From a checkpoint of a small transformer trained on Wikipedia: MLP 1536 GELU, tied embeddings.
MLP neurons of a small language model. Each row is named by its layer, matrix (down: output weights) and neuron, and shows model dimensions 288-351. Each number is 50 + 10 x the weight over its row's rms, rounded and kept within 0 to 99.
A block is one neuron, or neurons of one layer that tend to fire together. Before each block is what it responds to, as a language model described it from the Wikipedia text at the highest values.

Description: Number words and quantifiers that open a count, usually after for, over, with or $, such as twenty (years), eight (pieces), several (weeks), $3(0 million).
L2.down22:63 40 47 33 62 37 46 60 41 61 53 53 56 54 42 38 55 17 69 55 42 43 39 37 55 41 66 56 56 47 44 30 57 72 45 40 35 61 41 60 41 47 69 48 45 51 60 46 61 43 47 62 45 41 42 56 60 55 49 63 36 46 45 65
L2.down53:64 45 44 58 58 34 47 63 59 58 64 48 72 34 64 46 53 49 60 52 59 72 50 50 52 48 61 45 66 40 56 52 52 64 47 60 38 47 61 44 53 49 59 49 36 32 56 39 55 33 41 35 58 44 56 53 67 48 62 58 42 49 51 38
L2.down54:57 40 50 41 52 55 51 53 50 45 35 50 53 50 48 49 48 69 48 39 55 60 39 68 43 61 70 60 63 69 46 29 50 70 51 48 53 39 41 51 62 54 27 52 61 45 67 42 47 46 56 43 47 40 53 42 48 56 62 68 57 48 39 43
L2.down95:67 30 45 46 63 57 41 53 48 40 63 51 58 32 55 52 48 47 47 47 44 57 41 40 40 32 52 48 58 64 49 43 64 58 53 59 53 48 38 52 48 49 56 61 65 41 26 43 45 54 64 51 56 51 61 47 75 28 49 47 36 31 56 53
L2.down357:56 46 56 45 43 39 54 37 54 31 35 52 47 48 47 57 57 45 53 43 56 55 59 46 59 62 67 57 41 50 42 49 67 67 37 62 45 41 42 32 52 49 59 54 49 49 54 34 46 49 60 47 70 36 41 41 45 44 47 60 60 48 59 51
L2.down724:54 46 46 34 37 43 32 54 40 53 39 59 44 47 57 74 50 71 63 58 52 41 60 47 27 61 48 78 61 43 41 47 55 33 38 52 39 59 64 62 43 54 74 62 48 32 47 59 47 58 56 56 63 60 57 62 66 37 52 52 61 39 54 52
L2.down1025:38 36 67 40 54 47 46 76 55 46 60 39 48 48 51 47 62 48 46 45 55 48 50 64 50 60 43 54 46 56 58 59 55 49 51 44 47 60 51 40 39 51 67 69 39 62 49 49 57 34 61 44 35 80 44 42 61 34 49 40 49 44 47 41
L2.down1301:60 39 47 49 59 42 38 73 51 48 44 64 48 43 54 50 60 56 42 37 61 58 50 42 36 29 48 54 64 55 51 52 49 64 56 69 44 49 47 67 45 50 40 69 53 38 44 31 58 47 46 42 68 51 43 42 57 46 67 45 40 59 62 50

Description: Inner pieces of words split into several tokens, after a short opening piece and before endings like -ed/-ing, e.g. sp-id-ers, ga-mb-ling, betra-y-al.
L2.down34:59 49 29 37 47 44 48 13 64 60 39 51 54 38 53 47 59 50 52 53 66 38 47 46 41 50 53 47 53 52 49 37 46 44 57 44 42 47 53 71 35 52 69 51 52 51 64 48 48 35 34 71 43 51 25 55 34 50 58 57 47 59 52 67
L2.down177:47 52 36 49 60 46 48 29 36 54 54 33 58 37 50 49 53 59 43 50 61 39 45 59 39 51 40 47 59 60 40 44 62 39 32 64 44 59 56 38 41 53 57 41 42 25 59 42 46 66 36 30 55 48 62 59 58 56 55 48 51 57 49 40
L2.down191:64 43 37 51 53 62 71 63 47 65 58 52 33 43 41 52 52 70 45 65 59 48 40 41 52 45 44 52 49 70 41 63 47 59 51 54 43 51 53 66 49 51 51 43 56 65 62 60 51 56 48 51 57 40 67 45 41 50 42 45 62 58 52 55
L2.down596:45 54 51 68 55 52 60 43 43 37 36 51 33 48 37 47 69 65 47 42 47 51 59 54 67 63 55 55 59 67 44 57 46 38 44 50 47 43 43 41 39 48 41 50 49 54 40 61 57 51 52 60 58 34 46 45 43 51 51 56 46 48 39 57
L2.down758:60 51 42 47 45 63 62 45 49 30 53 55 55 42 64 55 53 43 67 58 51 57 52 46 53 48 50 58 49 54 57 49 62 35 52 35 55 42 54 73 49 49 57 50 63 64 39 60 29 45 45 44 34 54 57 54 35 49 40 50 47 58 57 44
L2.down1225:42 49 54 58 53 39 45 57 48 54 59 47 51 53 34 43 61 37 42 55 62 63 57 69 73 62 58 43 50 45 55 58 60 61 29 44 46 47 46 63 73 51 50 53 49 41 43 68 47 40 61 65 61 34 21 48 55 46 59 49 56 59 53 59
L2.down1309:53 47 47 52 28 55 64 59 50 31 59 64 63 35 42 29 32 55 68 51 58 32 57 46 41 58 66 58 56 39 56 65 48 36 52 54 48 36 38 46 54 44 56 35 47 57 67 43 36 40 30 56 48 52 57 49 42 54 69 41 47 47 54 52
L2.down1384:45 65 43 56 41 54 51 38 26 31 52 63 66 52 56 69 33 57 34 49 58 56 55 54 49 53 45 56 49 54 49 44 61 50 49 37 71 59 53 59 49 47 32 60 33 52 41 58 26 44 36 60 40 73 46 44 49 54 51 46 37 46 51 52

Description: Short consonant or syllable pieces continuing a word after its first fragment, mostly in names and foreign words, like Pa-d-dy, Pa-d-ova, Mu-k-welle.
L3.down155:46 47 56 53 51 46 53 44 44 57 59 45 57 62 64 56 48 51 36 44 51 54 43 57 46 52 41 48 53 52 58 59 47 43 42 42 42 60 40 58 46 11 56 45 58 52 48 44 04 50 52 56 44 52 52 56 50 45 40 56 60 49 53 57
L3.down1447:36 45 39 61 61 42 45 78 45 60 43 48 72 67 43 42 30 47 53 60 39 50 63 45 48 41 51 50 55 45 52 67 58 42 44 61 46 25 78 55 51 49 54 49 36 65 67 51 57 65 53 46 44 45 46 33 50 62 56 59 38 54 43 57

Description: Single consonant pieces (s, d, t, n) right after a word's opening two-letter chunk, mostly names: Sa-s-sari, Ha-s-tings, Da-s, Pa-d-ova.
L2.down391:52 26 53 49 36 54 53 47 34 61 61 38 51 51 34 41 51 38 37 58 51 37 53 51 60 30 44 45 34 26 24 48 43 59 45 55 38 54 50 60 60 51 46 27 53 39 47 39 50 41 47 60 41 45 30 50 57 56 61 52 42 50 51 31
L2.down1107:57 50 52 57 58 54 46 45 28 42 38 52 48 54 48 54 42 45 55 60 43 67 43 56 55 76 49 43 62 71 37 61 53 41 51 39 46 56 64 64 53 50 49 57 54 69 65 50 60 51 56 48 35 39 65 46 48 59 44 64 58 36 29 53
L2.down1196:50 45 50 53 44 57 32 65 47 44 49 36 43 66 41 61 54 62 51 67 42 45 59 44 38 72 46 55 57 56 20 60 49 60 46 60 44 50 44 73 60 49 17 54 41 47 54 73 43 48 56 54 51 63 56 43 55 33 40 33 69 61 49 46
L2.down1257:52 42 41 46 54 57 51 64 35 41 39 41 49 50 47 50 56 46 63 41 38 43 62 56 42 48 70 57 56 65 55 52 51 46 49 47 63 66 42 33 50 51 52 25 55 58 37 55 49 55 61 41 51 45 62 39 60 57 61 50 67 29 37 44
L2.down1279:51 55 36 45 65 51 27 53 36 66 36 51 51 50 53 46 53 47 52 48 61 45 41 59 61 45 66 46 41 50 51 39 41 40 63 51 52 48 57 56 43 47 47 36 57 66 54 66 51 44 52 51 41 46 25 45 41 74 28 52 44 50 42 42
L2.down1345:35 65 48 47 64 71 60 62 58 33 51 54 46 45 38 41 46 57 43 35 42 54 48 51 66 41 68 40 52 53 38 45 54 61 59 42 46 62 43 43 48 46 28 43 45 53 51 48 50 48 66 51 69 29 35 55 71 45 55 50 53 32 43 50
L2.down1382:67 41 40 38 66 40 35 47 57 39 47 66 55 36 53 43 47 54 44 68 43 47 44 58 45 42 57 27 61 35 32 50 64 50 59 45 43 64 55 59 48 51 55 57 54 50 69 47 50 44 67 53 48 50 53 46 48 38 33 58 63 47 44 52
L2.down1447:61 55 70 41 47 42 45 57 50 47 44 50 37 34 47 44 69 48 40 45 52 50 31 43 37 34 49 40 52 49 38 44 41 55 65 62 43 55 46 68 48 50 62 57 35 52 68 52 61 51 55 60 60 50 51 48 56 55 36 45 38 51 56 39

Description: Later fragments of multi-token words, mostly verb stems and endings split mid-word, e.g. ro-am-ed, twe-ak, du-mp, emb-rac-ed, plus whole passive verbs like born, recorded.
L3.down59:49 37 51 60 45 71 51 49 59 76 50 70 49 43 50 46 50 33 46 39 57 60 48 34 46 48 55 57 37 44 49 63 51 51 49 47 56 68 53 43 61 48 55 50 48 65 57 47 51 53 39 36 26 23 49 69 53 48 41 53 43 39 36 47
L3.down326:54 36 48 64 51 60 65 39 45 71 56 40 41 69 47 53 61 72 64 36 35 41 70 36 33 47 43 66 59 31 40 50 46 46 41 55 48 39 63 27 35 51 42 44 52 36 44 55 49 42 65 50 50 48 57 38 58 49 58 53 40 58 41 42

Description: Short consonant pieces like d, s, t, st, y after a two-letter word start, mostly inside rare names: Lu-d-low, Te-s-lić, Sa-y-lar.
L4.down722:54 50 55 42 49 50 26 62 51 37 51 71 44 57 74 51 47 31 71 53 68 46 47 59 54 56 68 48 48 40 49 48 48 41 50 48 48 46 42 73 41 45 61 42 59 47 56 49 36 61 53 50 46 47 33 59 39 28 57 49 64 55 32 64
L4.down986:41 48 29 33 39 51 48 63 54 59 51 46 56 56 44 56 40 43 51 43 58 44 53 44 52 44 57 49 55 59 50 53 46 46 60 57 53 60 52 59 37 50 46 43 46 42 43 49 38 48 46 74 50 47 37 61 52 51 67 47 41 70 26 57
L4.down1169:50 61 35 53 49 48 41 28 60 57 47 59 35 32 57 39 45 48 55 42 44 47 45 55 55 51 52 44 33 66 45 63 55 57 51 41 49 57 56 65 54 51 51 49 64 56 56 44 25 52 51 39 60 50 21 48 46 54 55 49 50 50 42 75
L4.down1373:41 48 53 47 67 46 47 66 58 41 44 48 55 74 63 49 49 56 29 58 48 35 69 42 49 61 49 48 49 55 42 39 56 48 73 51 44 53 58 55 61 60 55 38 53 44 49 58 19 59 52 57 53 30 57 55 65 51 39 50 51 50 63 70

Description: Number words and the article a giving a count before a noun (three brothers, a ten-mile segment), and inner digits of multi-digit figures (215, 1240); weakly mid-word fragments.
L3.down557:59 45 75 44 66 48 42 52 51 54 33 58 49 14 53 73 54 50 44 62 26 52 48 48 52 40 55 59 45 57 49 56 54 52 44 67 48 31 41 53 44 48 44 53 50 51 46 41 55 42 46 57 58 50 43 51 71 47 69 50 52 58 47 44
L3.down848:44 53 58 57 46 29 54 37 55 55 63 58 34 69 55 64 52 54 41 47 45 43 47 43 36 42 60 55 45 53 52 42 59 50 50 54 53 41 47 66 48 46 54 50 52 49 45 58 46 61 40 69 71 56 40 51 38 49 57 53 53 52 40 59

Description: Short word-piece tokens in the middle of a word being spelled out, often rare names or compounds, such as side-k-ick, under-st-ood, Wh-ist-ler.
L4.down110:29 58 62 51 47 53 43 69 47 67 51 73 60 52 50 52 50 48 50 27 59 59 51 52 52 49 49 52 52 54 43 56 44 64 44 61 75 47 22 37 49 54 35 31 51 47 48 42 56 55 40 34 47 49 34 54 60 32 70 52 53 55 52 51
L4.down504:30 43 54 42 48 53 47 53 39 49 34 59 64 51 44 38 30 48 38 64 40 59 51 46 70 20 35 70 52 54 57 40 65 51 65 58 48 41 74 59 67 46 47 35 58 54 53 57 48 37 50 56 51 51 29 42 47 46 43 56 45 31 60 67
L4.down848:52 55 46 66 50 46 65 50 55 31 42 44 67 49 61 41 46 64 58 44 50 63 25 58 46 44 54 65 40 59 65 52 48 60 56 50 46 49 33 60 41 47 55 31 53 50 53 63 46 64 54 49 53 56 44 60 71 33 58 44 58 46 49 43
L4.down1270:48 78 47 58 46 44 47 51 44 49 58 49 43 33 41 65 25 51 69 49 60 41 60 35 69 45 63 52 26 41 52 49 59 55 56 52 39 58 52 62 47 48 48 39 64 45 49 37 37 60 60 42 51 62 47 40 35 44 44 35 63 51 71 68

Description: Quantifiers and number words opening a noun phrase, like many, several, two, one of, some, numerous, often before a plural noun or of.
L4.down555:38 53 56 70 37 39 46 49 53 59 49 65 51 48 75 56 42 55 39 36 65 46 63 43 57 56 73 55 53 43 47 48 51 57 55 39 38 41 60 55 45 47 61 56 58 41 60 43 65 41 46 51 54 43 41 65 49 46 43 54 55 39 60 60
L4.down778:35 49 61 45 73 49 42 67 49 43 70 39 49 57 61 60 59 56 43 51 42 62 52 64 44 58 44 39 59 20 55 56 27 42 51 58 61 25 59 49 44 55 37 43 59 39 56 60 51 36 47 49 52 48 44 38 43 41 62 42 66 58 50 39
L4.down1127:52 22 46 54 70 45 45 45 47 40 66 50 46 65 43 48 45 33 41 54 56 61 40 60 35 57 45 46 28 52 63 61 42 69 55 57 44 47 47 44 46 49 51 56 25 48 47 48 62 55 44 54 46 44 55 37 55 42 47 62 55 56 29 55
L4.down1307:53 50 48 53 36 71 57 62 59 39 45 34 45 40 59 64 51 45 45 41 33 54 65 65 23 66 42 42 57 67 61 70 55 65 47 36 56 41 53 64 59 51 62 64 40 41 44 37 66 65 51 61 65 54 47 48 49 32 42 65 42 54 41 56